config.toml
num_hidden_layers = 10
norm_place = "pre"
bias = "all"
init_std_qkv = 0.0312
MLP neurons of a small language model. Each row is named by its layer, matrix (down: output weights) and neuron, and shows model dimensions 16-111. Each number is 128 + 32 x the weight over its row's rms, rounded and kept within 0 to 255. Numbers have three digits each.
A block is one neuron, or neurons of one layer that tend to fire together. After each block is what it responds to, as a language model described it from the Wikipedia text at the highest values.

L6.down897:138136138117161086144125159120129132172110121097114122111120149122104174110137113080130112148164181214139101109087134087130089076114194183139097148161145096128143090119076118106126096118124145139098133089054050158108161101075088150148127158132141170149090183128151125108114109163131124126
Responds to: Preposition "in" and similar

L6.down831:106156158167157127106143063169116203165141201176094146127155103105127131114106158153113173076120143151147083155163150140105106174150132141101102144124132085172057133034101148137102098128124103134086135050140119176169162143092104124108137154115162095137104169038124115191167114106132105156
Responds to: Surname-internal word pieces

L3.down178:143106075140153099110136104100121151140190162093147111196149050148136147135148117103143110121113114140100103190135098159127128094186160069118134178167141133152148095133161080159130053156098144121125107084151176114090219097130124125132154117137121089196149134172111148138097153083143149110
L3.down214:094117123135069123119084078184148158088124122082136096126102134081175124119144177116110126150166123123146138201079152197119094090127186088157137175156127152086129089109234064189088142138105176131117113027106183086113128089135142067045134108117120124088166151149172142189075109093108131115
L3.down917:091167169153130094112148067117124116105129154169142143121147110146205086196120091084132117075143115139207122129143123183126138107180095108114080091129130184118170088132110100130134169131121110103106134115097151118163078144134090087129132122135086153157140171113185080187104059137159128110
L3.down926:125123168047145099185118078146098096130144109118150125148125137123172132151137085128169085134089190116190131110118126149108084091160135140121119101130142111175125137083225096128115115124122111163121111060145108134140169119111084077143199160089154140134143114160134112155163120054111097128
Responds to: Date-introducing prepositions

L2.down33:181158156176136106084129099123150128112170151109121095191094137145066134178165189099130115076150100095110130168165129138193144152138129130150125193137150176137128087113124150127110121178164119103080139104098134148093127119115131146116134124072068102089108075162171091113159183131134157120
L2.down101:172127114165086141126167084124167121131119152124118096065105119084111049150104145099121166149156125142147155157153186161143109135161149132133087116165076104165108146109182180099139145141125150096096073162169130145070164093188158127096078082156119163179130160143075109074094125088102098199
L2.down154:147122154057121122141132137094119142166194142109161131174128155089067120167091185165136123142133120151107144145154132131151144065093166119136132133177153137111126113136068103105153129143132172152117101109091110115091183105176122138102067143119181142099135147147114082110100125091133138108
L2.down175:132184147152123140163103093163159134106146083120087167087104159118109161083128169148127098147129147071133135086192156154159145110080086193123145136181144120166125147145121102159147147060088069155105108132169141148137130140176132053091153100099171110155156138124152156093238168077157107154
L2.down229:125083109160109176109024113120110160125136162101102114088123191080138100118111157130062156067100164128149074148110156099119212113113203128133119051115063161128161112132157143133167069111164103086074079119129107115157139137130200083104106140116115213144093118158079143076103101166101112142
L2.down282:160118095087139118126159131110138153167198171132093185189103103074132116150091114104138114097116110165113126161160179151139108071167120108177120233083148159169102164130147165134117094133129147168164146119130129101103061149083117163124127067154164099105165146112139158131184142141083107144
L2.down351:165091137117116114124163112149104118152127147110133128120127175119116104147084084166112106119117117131097107142085204141167096160149151182120069097165143146126091142148119114106155072129157127175173118165105177152102131159113112083186125154153140072141094146116119096160131113175118115115
L2.down542:138111156113149115088139138088128129129132104176170098159152106117096188124106169126110142152239083140131141088124087143144139141152122087093129149099167144098124115110098070155139144141103152156066135079102121122117147107075115138085150171156098110136136156128110143143158143122116118114
L2.down569:101074092097125180160159103093087118145079127087165072168121159115147123107139154089096112129103132198180163153137163176163147069141145145195164196104135145085133123125108096139156196107189158089161106148101073048191139137139155138170138120079087074137178117150190085152145058125102128095
L2.down614:194076121136179111154101120089121181078131154110187128115028136099116143107121211157167117166120111152125175195119150110145099114167151114133102118126126144192137142155083109169101173110103146098115121050123179118145143114109110102149153132104135095184092088150172158109132107084129127155
L2.down623:124110162153138114135142142108134101042154181108126134116137159166090138156146076186130087087110151161097127152107091101143154155125121164126151141075127104161136193141157131166157121103120103139097141118162166142120023110092123117167099173168091134144145136111180117090149106092133131125
L2.down635:136111153145087144171098086159159172103160154126135146083137181160087149088108158148154097049144133148108083152141149092163136125112130143066080153178110145124087108116184108106150171128093110018129123167128131160177080159200183086147060189147073176164116095103108158118181108160102154101
L2.down769:095101186133108078112153082079163200117116154066199166118104103066093035121129100132161109103168118098131140145161153123139160155069110139166136142126129181091122148054153160145124135163145112096122117122160115131147089152139153084120145146149117122145092117118158141064173145070094161145
L2.down946:124160166136124151161137119153128139087143151164156149089143122135078153167169127185161124077153120138116140101116089101140150151104093151127161158162145143231147103112116098114105134106128098105110150139125094133165132138157134125105078127168098113152085164142172117179148134130160164168
L2.down957:119107142132077094144131136107102112143118078160112106092115151124147133104150131134119128171147170094126185183137146188112123183108064126159133124157137049158102116124095156142071121116143152086129145053149141121133132173135106177072106147171161099187132108215059104121140104148181165119
L2.down999:137106115156155096137164050140110155129142156096067113184143109102095112162104128145134123119173154110139151152134152165164095135133091128069118163164146125168095144073129182148160205123156093087153161145155138129120146133148151139126170188135149143122118136169105118105164112117073117034
Responds to: Later word in names

L6.down551:193134098143132165150096106116118142183152165065177126157117045082144168092137119157170105062125151123103109131161153126174114131161126169090188126117098171087121129155128102069082097092144105138137118074114114149145164137103132115153115065143102118103061134167140110179109139035122127157
Responds to: Linking words after heads

L3.down191:152142126109113119132201075033155163110124140166139198151123121092124166196135104102117116104117080093137151163148137116116123143147073141091154202139104183138131126132158151068114087115155162163196161154132147191155105113091109127126126120141162122077128149148084143170148116111167091183
L3.down730:146126143125148148125192086065120166222120147085133165139122129115096045122111137112118097129082141070151135106156146131125117056126120142113145138171099104127122133108130151105111068156137100129108156118128111107118139082130114087125137118129145131109130131154086126128103180133094108131
L3.down831:133103136133079155118126025064146172133139100089107157080116108110109132139115165135139145120168057092148142161155190168133163097156151116150187170071122120157167155111111138151146139175118135090112169116153103165062116127142185100085134159108147147157171123127086139111163092133098122134
L3.down953:139091094171101195129088078162118097103119106167064158149096073141055136116182156134113131054150122129126123140148184099099103117149076171153113165142104102170099156131099096124142096086132154149092150093142137159083138143131132151150115164091112129081089178098128134108150166101130128125
Responds to: Surname-ending subword pieces

L6.down801:061146107153117116138123072138075076127171138117127150166132126128116172142101090121122148086163131128132156093129099107137133127088165139166124148108073180150158143163253113080141179169122138096147118165123078146129115122139134162097162091157072164149144105137138111070133090115075071147
Responds to: Quote-opening words

L2.down0:130091160171128150142118034098196108142112127190145077148085137086137117155158159171132178089150138143129146159137083083121135103130128090169093142152108065140172088113130189146075141131094152154093131147112108102134106170171153149150170105146110138113180069142112119120107114097096151107
L2.down232:142117097116147143187112117048119161136115119153147107135108108135112133145109105143096135141166108111129107088119113110146112148075103075143118147148127097119217110201146067095121162144141141168106078106116136104213116127104114124150108139143176175155157116072075090167131148144167110104
L2.down247:147090157171129085127128095121163102124143105152161119093176133207091060139125111146065108123120105107124082171156101120146142156143135148167109137128109107129055078140161108108153137106136112109145123104162122096150152199087117137147153154127093102051088146138108076132093160118136152134
L2.down307:201107131043145133105195133168109155137107070123121115124136137104162115190151164141123105087094208128043142093105165104080128119105092090161123161040112098091094133157107099106189120109179181108166139078134146140114177190103086077105080139133125149172094100133115140088135087155103075128
L2.down313:154136151138166047175158126139084107167103122149154135130111173129160127070119138136177094156112121171194072159143159059122181150120125140178113154127109147191125065197122175086134128085116133112117090088145148085134117126065124145155151102142119142116137146103127119102125145128099131099
L2.down337:137148132154152175155097109096135085116066134114087140202069102129103107167133088109107102053180065103172123059135146161149097173168111092160082137132107108134185126153123144086160103132155138120150180161144105130173123154107049141140126107113081147182120067159153195111144107150019134164
L2.down368:105140152131150091149166114132098165132165127091138130169117120146135105147122128155159046105110089105139127136118104113129169133113115087166105159151134196121132045121101091063132041100128152145047132118191165159136177136183023161115105146166138105100079124085118123121139083105161139160
L2.down445:113137104171072135133100055088157125101103124136131139167111113142137047069055139131155191129134172143214068138158129095116075162109123120184088137137172137167137131136157123116126213120110124071138185080143153093134137128111152118143133124087099124143136122100144138145173043144155155094
L2.down469:123117182126085143133128129165134166087146113147167092157147175142128142074113119127119093121116122108135113175106164084079061118103141137161112120177044141169160120142095068125117102144164116125153139126088138164104142166159086069177070104144136150125128115098156115105124087173080215111
L2.down512:073147156161095130140097144123100149136176131183167152065118076113148150105109066130179096090142172075103139111074116157135091157159108149138146109120097110110141120178124149135060129108163158152114148200157112129128135128142114163117190135170156179134075145114158133166133129147064179102
L2.down546:166134149127133090120093125154102069162111148146165100154073123143134151122184147099141055151057107133133125141174107125122144144149076141144092096085119127108109112160156111136135132146174154114116148141112101147150099175152166082157175104130153090081138182139172197078113110115087124102
L2.down555:213155144133131122137106190109171135095140120113100189105073177193091051117087095123125150123149184129143145130116069171149130095152143131172163108144106096123101209134138137107101108085120142148103162146159138107130144154142120117130109119141121184142113129131092187088168148176119099101
L2.down599:132123157135153152161114138151085104103105127122099109119111097135115057114072153154103147149115144160110141127100125114186170101091141112091047115135136099101172098154117115151117157112137100169105109129141112141216119101088145088129133091124101140155107153100121126191141110176048153188
L2.down944:077107105152183146165092100130170118157138114178130111138133136115167116114139141116150126130158104109134117132178154152112116115106099070102176118168179121113136134169109105105140091065126165145105131084101174097175120148079167150149091132180089121113135102091104102133126124122161132128
L2.down963:112131066108121088113123154085161155164171176106183128104153199163122087105109076136184176159128104196164113082100143102118115124131090075101155089150123118113172153169120199113133105098038134095154157129154135148051082131174149095114105150103153127138152133080152133137153080149106117129
L2.down1020:108077179116097110121166176129126075136190147098177102119134136147073112212118134136057165099113179142161143111156129111199176072157154139143140160095140109100104122119099139091152070163168133123084066186162083184071146083156100094122120066130126091163114123156175112103129162185099154134
Responds to: Infobox bullets; sequence adverbs

L3.down48:111165138136197100043197109108099130160137166121094121126106142143098148145159157109097176118108105190172084093153110182115128136185120097072096141160133094113125141150163031118090099132128168121152082138121110181133109064162154122095147123132119071154106082157112180110066130148141115148
L3.down117:161082116124154105086135106065057165139080117176131083131134122133141192144169205132111156144133083166123116078144127142098215086132131092079071155155099121115130077109182151080153133196111093101138125187142089146152125107121114148086083100115127163133146097168111154136088134116150117183
L3.down545:091076097126177150147099145105057108118127157025121097115096171099144142129098168117101072081152127094148086149154150117112140123173137134135029147108144182200144132116156069108120108116177155100112146182139101122103121084140154107116123125086113099165076137147164229168105130120154156147
L3.down732:145148161156116160101131118165063130124160140135120097109055113133197154141148161153086060117107105148128109179102102190118117152098095063113100128134107153187100118175168114140087161071148167136166102189124142188185159140125112114070155131143083138193134130136157165140125095108109167162
Responds to: Post-noun linking prepositions

L6.down291:123101114134086094147171130119128167163151116167192132143108143127186096129143157170125132143082140185147105212144165158126081143110108123119061071104093117128103144164104109076122137109114124092083085102139119080124111185096155116134157109047091138107093140117133153138153101161176154130
Responds to: Noun-completing word endings

L2.down28:110147108088148100087115145048113087128111099109155150141148173123154137115134099151129081111094146144095161136108200126165065182162134121129084127097129165129136124139110139096159161125138157141144131117061132130152160212149101178171095120115051076128147105122117132164141149129143088162
L2.down92:147127120158130165100146136103085136144144177195204151135108097138126193183110196090124135124110119153146087161107162169081135135186134114116151141127062083093135154151111145091132143128182203145106175136089122168129109116111058163122147174109134135151138178091111111108153152119149103174
L2.down117:111113128157121125144142128173138099168114118033143166128102144104145155205157136139089084147167111193113044160156079134109140161171132093094131125141131110101105116129141093133134182107145132110125067101127115115170101126120088089113137056174123122128125116057132110076140158136140107144
L2.down159:166122160071110117131153104087089091122126112193179101131167100112122116125148152140142154098127092147107126159127110102137189151115107117122124120121137159052152084155155086149072117143104101148119104070156167138101108121117127131148182153162156074095175103106078194147112089114188183174
L2.down244:125159133170103170096074124121089100140086211139158160179106161141167098144131133095140170145145076081150126157133146179103101181121123128169136173071108132109136090200104151129067121109201139112135133098127135113088083137063151152134116106076141095145097136156138119103133136102106084171
L2.down276:108105119141078136127161161064167176136133112066157182133165109110102151148159147124127066172128106118155187137097078094126145123156113160108152151085149146094107145108106103131159104153125083101157083089153106141146163111125117177164173147114127104119087101127123131103130099120048166130
L2.down418:128129180140175062163142128104018076139162143096122154164116082178104150138096120105144099168037110121108098094106119084079164104129107126111199174098104120120146158109178091149152108137175126160157103137155114136138171151155183131134148127129171124079104076151125153061132168092123133119
L2.down471:102086181116135058171118147185076191152168161152153125127126133110152085128148126118190219117134114083160135131136133080113145103152113144050142147096047178149083081070189164155165128134060097130116121115127177183197142181148170122174120122123093146104074169087135129104168139064135136124
L2.down649:171160114161102081066142126117171083184117203047156171070143129127123217098182127144062175166091150174167107139120158124113086144123138107121099065046151115154065143135154100134192101206105163084139108151137148158114112106151143098139110157097139119119134073149094097135114164066103141151
L2.down707:104117126102159136147135148154130094165108178175094117184116206118151164158114093110164081156131107099114109156155139122120103064123134111140135120107121093155112110128141153125224177155122160135134090191101130121181172134158139167119150136136079163165081039170154100104072141082205145146
L2.down836:120093072102166109140145045122100129158105168151120124168101198136163147158129115114106160169126164102102134179168102120129109143126124105147066206141086101137104180079187102169180140045147123146150159123139106099138122088132137091107144099138087152138090168106091106170137108128114117126
L2.down881:109091089169167132105112181149112106138149163144115184129121155122148100124126115061165070103118083097122136187139162128134100126119122099105157091119084137162159128193100178141116184157179124172192110152104106143129159136125123126202152140117122113080146085143079144080103125120076072139
L2.down884:118160148117133146078151154179142152081186168113108182131133161124120164119162113089111137201052139123115072103134164151097169197138125104154148109201104062128130124132161119195059148079116071121162086114152137165176081091128121095149116089165123084131131103141143102094141170134081117115
L2.down909:169064141137163128126089099147022139120134124105160115123123126102060124148154121216091101140139158199103121148132081183161114123085115144127062120072145156095099087132175151093116110116126120152109162116170071098097052106116122142130078140127158148182112121163135123126118189116136102151
L2.down977:120142162107080111082118137161115097157115166105101096128119082110135089174103118099161102131142136189107136178145099131112133162087091106124140175140175125111095122169133067176100169105148130160142182095142124120168108143063080133086143131152139109154174053186154148125108110135129148121
L2.down1006:102116147074152165172165091138173140201096205089151156131123108091138050112122106052094169115122142124205079147140118109140092105116097123140058077106154158155122099123123172223128112098084162084073142122119135114170085128130136107142161175087081103180179104086183183122166135190090125121
Responds to: "of" after nominalizations

L3.down360:092122147124142178106150138158153171078111130116094124160135153171135101115125146129091126094185087110143105063091133145180123047137110098140132136148138174171160155071122103080137084158128095095097154084121106175038093133107160112182060096096148148196118132128116097194165097098072104098
L3.down496:074168176099113110125132089108192105066081143190089107058057126192127102148168126131115178112112128148084154112129105101169133139110167047150148150169098173137128199091186121139131130109125117179188141130112143105120159160132136078112095179150162127158177156123156114154103119130087087146
L3.down788:126126155150158178132177091193169149167150092140168136114144112110110049076119128109122142147134109106107140076148144104171149129129115115153127117139104069155186150150137165099176182096094191123096134075103100142084123151124049140150131096129091140114144099109064074204120160134122153059
L3.down863:109095087134078070067193144133165154143139109135142089108148134159108128155120169174043109119090147055130103130088135148075150108166141138127112162127111118111103250142117170130142099139132108093118155072146117088088148112189129136093151100018142110154100092125158112159107089123132107120
Responds to: Label-value separators

L3.down118:181112124071084104089146110082072149151197147145142110112102137124094168149152166133140121148179141120122109122159103150172103105109061065081093211121096095077170069125176102098105116086139116092103077115106117140132115103092100111123168123132102114104127139138131104120157134143166150149
L3.down367:130113088161084172167156060116145113133110104113151156072118112149081158119139143075122126143170074115126139128126186140119094084094081157091098176137096111156124129156112082111167129124092065143096104173112145106137148146135138144084161129118189128155183121126130086173184160112145105146
L3.down636:136142101120117180156160108091134136139174160090131158114102133101150139081171093155145072121133070164166159131081126086109124117171143121167149115165126144145168103118069211125175121111171187121177203155098089119127133141152117135203121150133121103149102220098099121166165154099100066141
L3.down752:117043157083181166113148113168135186103159140091121192143140085177092124110116120209093114180127147082114026116137136132143135076130104124120108181142081121093167136122186187147101133130179093039118136076123073110093169127103121152134132138102132132048112149122109110155133170096088117130
Responds to: Completing word endings

L6.down839:158149094151070155101134146110112146126109179083104163159098073130133146116138168128179097141147066122148108143091129104151127133144126129120087095157122147143128132129106174097149160096122136141107069169095164152108094058101148135166094125080123139131140088086145077140200084108148137110
Responds to: Infobox and table field separators

L2.down173:187135176147111158170084189161110105117109109115174108104135100173122135103144137128104147172149177161182132093109112109133111140118178131068086108133096174152192122080126077179141101110110101117095059171068137146101123113216175158078122156152140198131158086121079180144125141152122100127
L2.down191:118125060121151126148136100147174112066123133134114098160099167148125108138105159138120122123132150133116108133154118094092153087143154058130090131096162120122166203154200151140078036104165108103147092096121095137126164073166125118133173126160163172069178144121091099143080130125131141128
L2.down210:090142180091080096154153094171137169132136141144099169140128074144173127104163100130088095181135143139135165162146162103079072098114081115101139118141111116224141165133156163103104172076185124139121161126118096101123155129175155152152164148123120138125120146175145076142156165130075172128
L2.down271:132087160167081115137113109145112170172145120102110109183129138079106078147143138191102169099086104137178112153131172091135090157143071128153097154102136177128089097187190078107154120089137123128105148091110135080127131120183148155134159099134127162075143141109125112128111197157111092154
L2.down302:128127203109104084176110130128151117152105121144097136127114108109105082158115178142105141156200147191086093124143139052159123147108138177142149135194154071141108107104127116123141118072117069128097112159179147088139098087146092068114132146171143055159121093179139125099135122132107114140
L2.down365:108162190086100187135102126189113190108085131118073150119136086122163140119098156119115110162142149125086093126172126114144177169120162163060065104082106165228122171121145141053119119145151112110191161135147113093056067107175174161130106142159124134165064134063172104131104081178094119082
L2.down525:150164153161088094207147090158138209138131144137124150097121048136115160124171111133157134067127142106140171116148141111117122169105118127068165141122076125133126133126135119139094124110120125125135135157140112153087175102138110166165197134148093087087035154095176162100170128121107143127
L2.down594:124078147155152164155153070090081079099117165124168113146095141102110121088117112111115113155193205142161073068143068149075095106141102149145159143132154133163103158173139108096127088117176154142098134131126106126164179111111131093140175159124143151061109132121087051170164187161127141138
L2.down597:104166122132119103115125087160097138167131093168137134182130116157100131103149217153155140138128065065140143116122164131153139153161108152136137169096153112166087140145120126027082115138118098140124130137056125139189088082097117153115140071098113134117140155167123092139115129145117099163
L2.down656:104168142149141148117111085080146171141118129120080089073113134117070061093150146119152101132121175190121152171137137143107121154148153167177135104077102116114145137130141099163118121204134100110103147096109132085093138082165114117098155132148119151102132141117167106092119116191104138067
L2.down657:131178121137149096134156105123181122097141126131102188086057140153149128104204150166098137096164184189159137114116075109084126087118120105114162129140154062135137129142139108161072138124119102118134166111165148140098146098163145171106121116124170083105124193072163104096140184094160096096
L2.down685:164162164083063096121188098132098131113136156132147171117196189135113120141098100163113181142173106110087131151112164115093153086129182158098124111174131135128077110132099078114147129149074099149120147112150170143080156097141072148137099122095107108066185106143131155078122163142164117142
L2.down822:107079146159094121129144149154093148101111167115170057088089158065094094131121135154144108106165106135143139112108161074132134094046111069106084124117103178081132093136191070144171113162100122115145113085099134143127105127155147151059126099137108072194188120182204112114177150166152128160
L2.down876:144141155160158177140125092126124120142139159145140191124088123144125120157158116212126101174166156110048135114160108107143104183107078043154148092158023150147116051107162110075073101067145130149161123109165123118110108136148180128127129158194107140111113175162121079118126154121156092109
L2.down948:134089189101093124178093044104163157159158179162147133150111086192177150091125170157130104075085136120154156152143166094156091103115076035097097143137090116146112128112137148117095187152115183159079128111115125142128115083147029149142186100171126120118115199156127115098112147156107118141
L2.down993:107142174092160153125172069136183095094160127112160163144164144133086086126084102133071131123169169114146127165117147100115124111176147131127120215123069109162139175124123132160160126089155072160133095144167071151162119120111094158151129126098088213095149144145158123138129077112074119173
Responds to: Word starts after brackets

L2.down17:115085139143130153111124183113094080133085102149158124180064138089208076130090134115109173123167101159189149149106144142160167175132108104139117102070124066113166113128183154142144168160102138156144148065123069116186135100111135155083254116127091145090153134140170162117132131114130092124
L2.down90:195086125097141167160097102175082121135140103087131135131154125129150130162128152100140108125101126188140095188079081162134127045123105172099152165163091139159106188088137115120159150086116131145170126106133116100108192163120102066072147120167164155130117129165104099107159127106143131148
L2.down132:107070126144126143137138117109123116040103144136141115109098126115148118153146128125105132219139148126125161177019184132113131053107123144120148105160089126081087124140143151111092178158166134146167117021145097131125137162088100129132115144140169187089175162153200086171082070195081147101
L2.down158:165146143174107172135163101133162138063087164145101078084168105147167135117116144087177137151131101166133116198038089196121183147158149108116124100185096113135128079103114150152140168169095158160115232124105156148094184136165100080139056082117128171117088150098144092149089083130105123128
L2.down341:138085129098111163177140167151135160062125098120122103151120145192171176100121161184131149137094108094103092127108117208110182126160146151159101120095090139126168113114165109142174143115143101091098080097119088140074141161123178119131139127122154131155132106138048134080105115075135176104
L2.down364:156145085094150115174148106125155153059154107137168106091169168156129161079102127106106087059142084095161131170171132132119174152135130128137113174065158183070124133137162107167109106148125110120169165088157162107125124161163071171026152140123125154228121112105152101127146133103166138090
L2.down520:123121176109031115186084140140136161158189114082170164069169199112121236170102096118122094188166164059142123103108117066146168107100144137139125111095195166094112169092137112076129116151117114191134033041145179093135115103149146114075158111176146121100128143138150162110100126128146152105
L2.down579:145113112166207116194186111154135159118153137075057081099148107132104189150156119154159105138149170057133113099136110170076069097111122112142125121146148102084154140140076119131081143128180164105167138090145077108193110100108164174126114191179132112160159188101100112105128119057123131097
L2.down605:122092070105116083110142061144128124116168159119108100147108133059120080147091099100088194124176091106210105109158044138089130085073081241173138122165140156081110132109128097124127158141155118140082176120128159065156129121078118128127146158116115154124142101135097119118103159105103144152
L2.down691:073078116122128135128133082118095123122081142098125085178118080128169124151170145154123158140070096146103091146073123189095095137137091062100119110127128151126086085165131152141141135153168161106173140136123165094139103133096195134089139090160182118064074140182131100140125162100124139180
L2.down748:140091097110091174043123145149183128126117085147149112162116071186155086119135196151125127126114166113120085155192146064137074125177144112128093174135158119160134124140157118112116087160130135122129175135166139120118133143129153169126121127071125152130082170089178123105153135107126111105
L2.down785:164134151100175089124089094149142148088127120162145184091089168079162121151077150126111138113160134131109184121113128149186141138161188120053135174166095123130086106175114100092102130129138138161132095106105082144129083163117106126117115150185148120110148113133175179113117202210169128133
L2.down850:176092125154087118128154102155109144122110174157120112094170161106134087135092166200129113117151110120053124162169127172135145070126127119069148042164104108149131120085138101057186094158143139137094140104105098097143096130116162089084227089113137139131148096115136109162076085159109121141
L2.down870:122137151144175150112129101095134122124141142135101058100131114129151169154114152110089153153112155084123098127104115152135129074135168126129111128073139137123162185126153038193188140101157105054169152107111140124076156081092074144141154085081089139111123144174167119048095151137120145160
L2.down958:119116081095142117125149064099184116172127160080100099175132138126071095157114175167123115122134113171073122113095178166139064134106131170150094137095186096152119131165158141057137103138189158135100139103145048128129084105116095167166175154155177119124155138109141103103065111170151110136
L2.down959:173099117145136072127165119088102143128165067116127117143091098111179101108113144116131086162123104110080100149170127186093174180086131215144159121083121142113150165119106196121109120074215137090139117111130143131147120090166106130139160174120115183171138114112155147146155081107210165145
Responds to: Post-verb prepositions (on/in)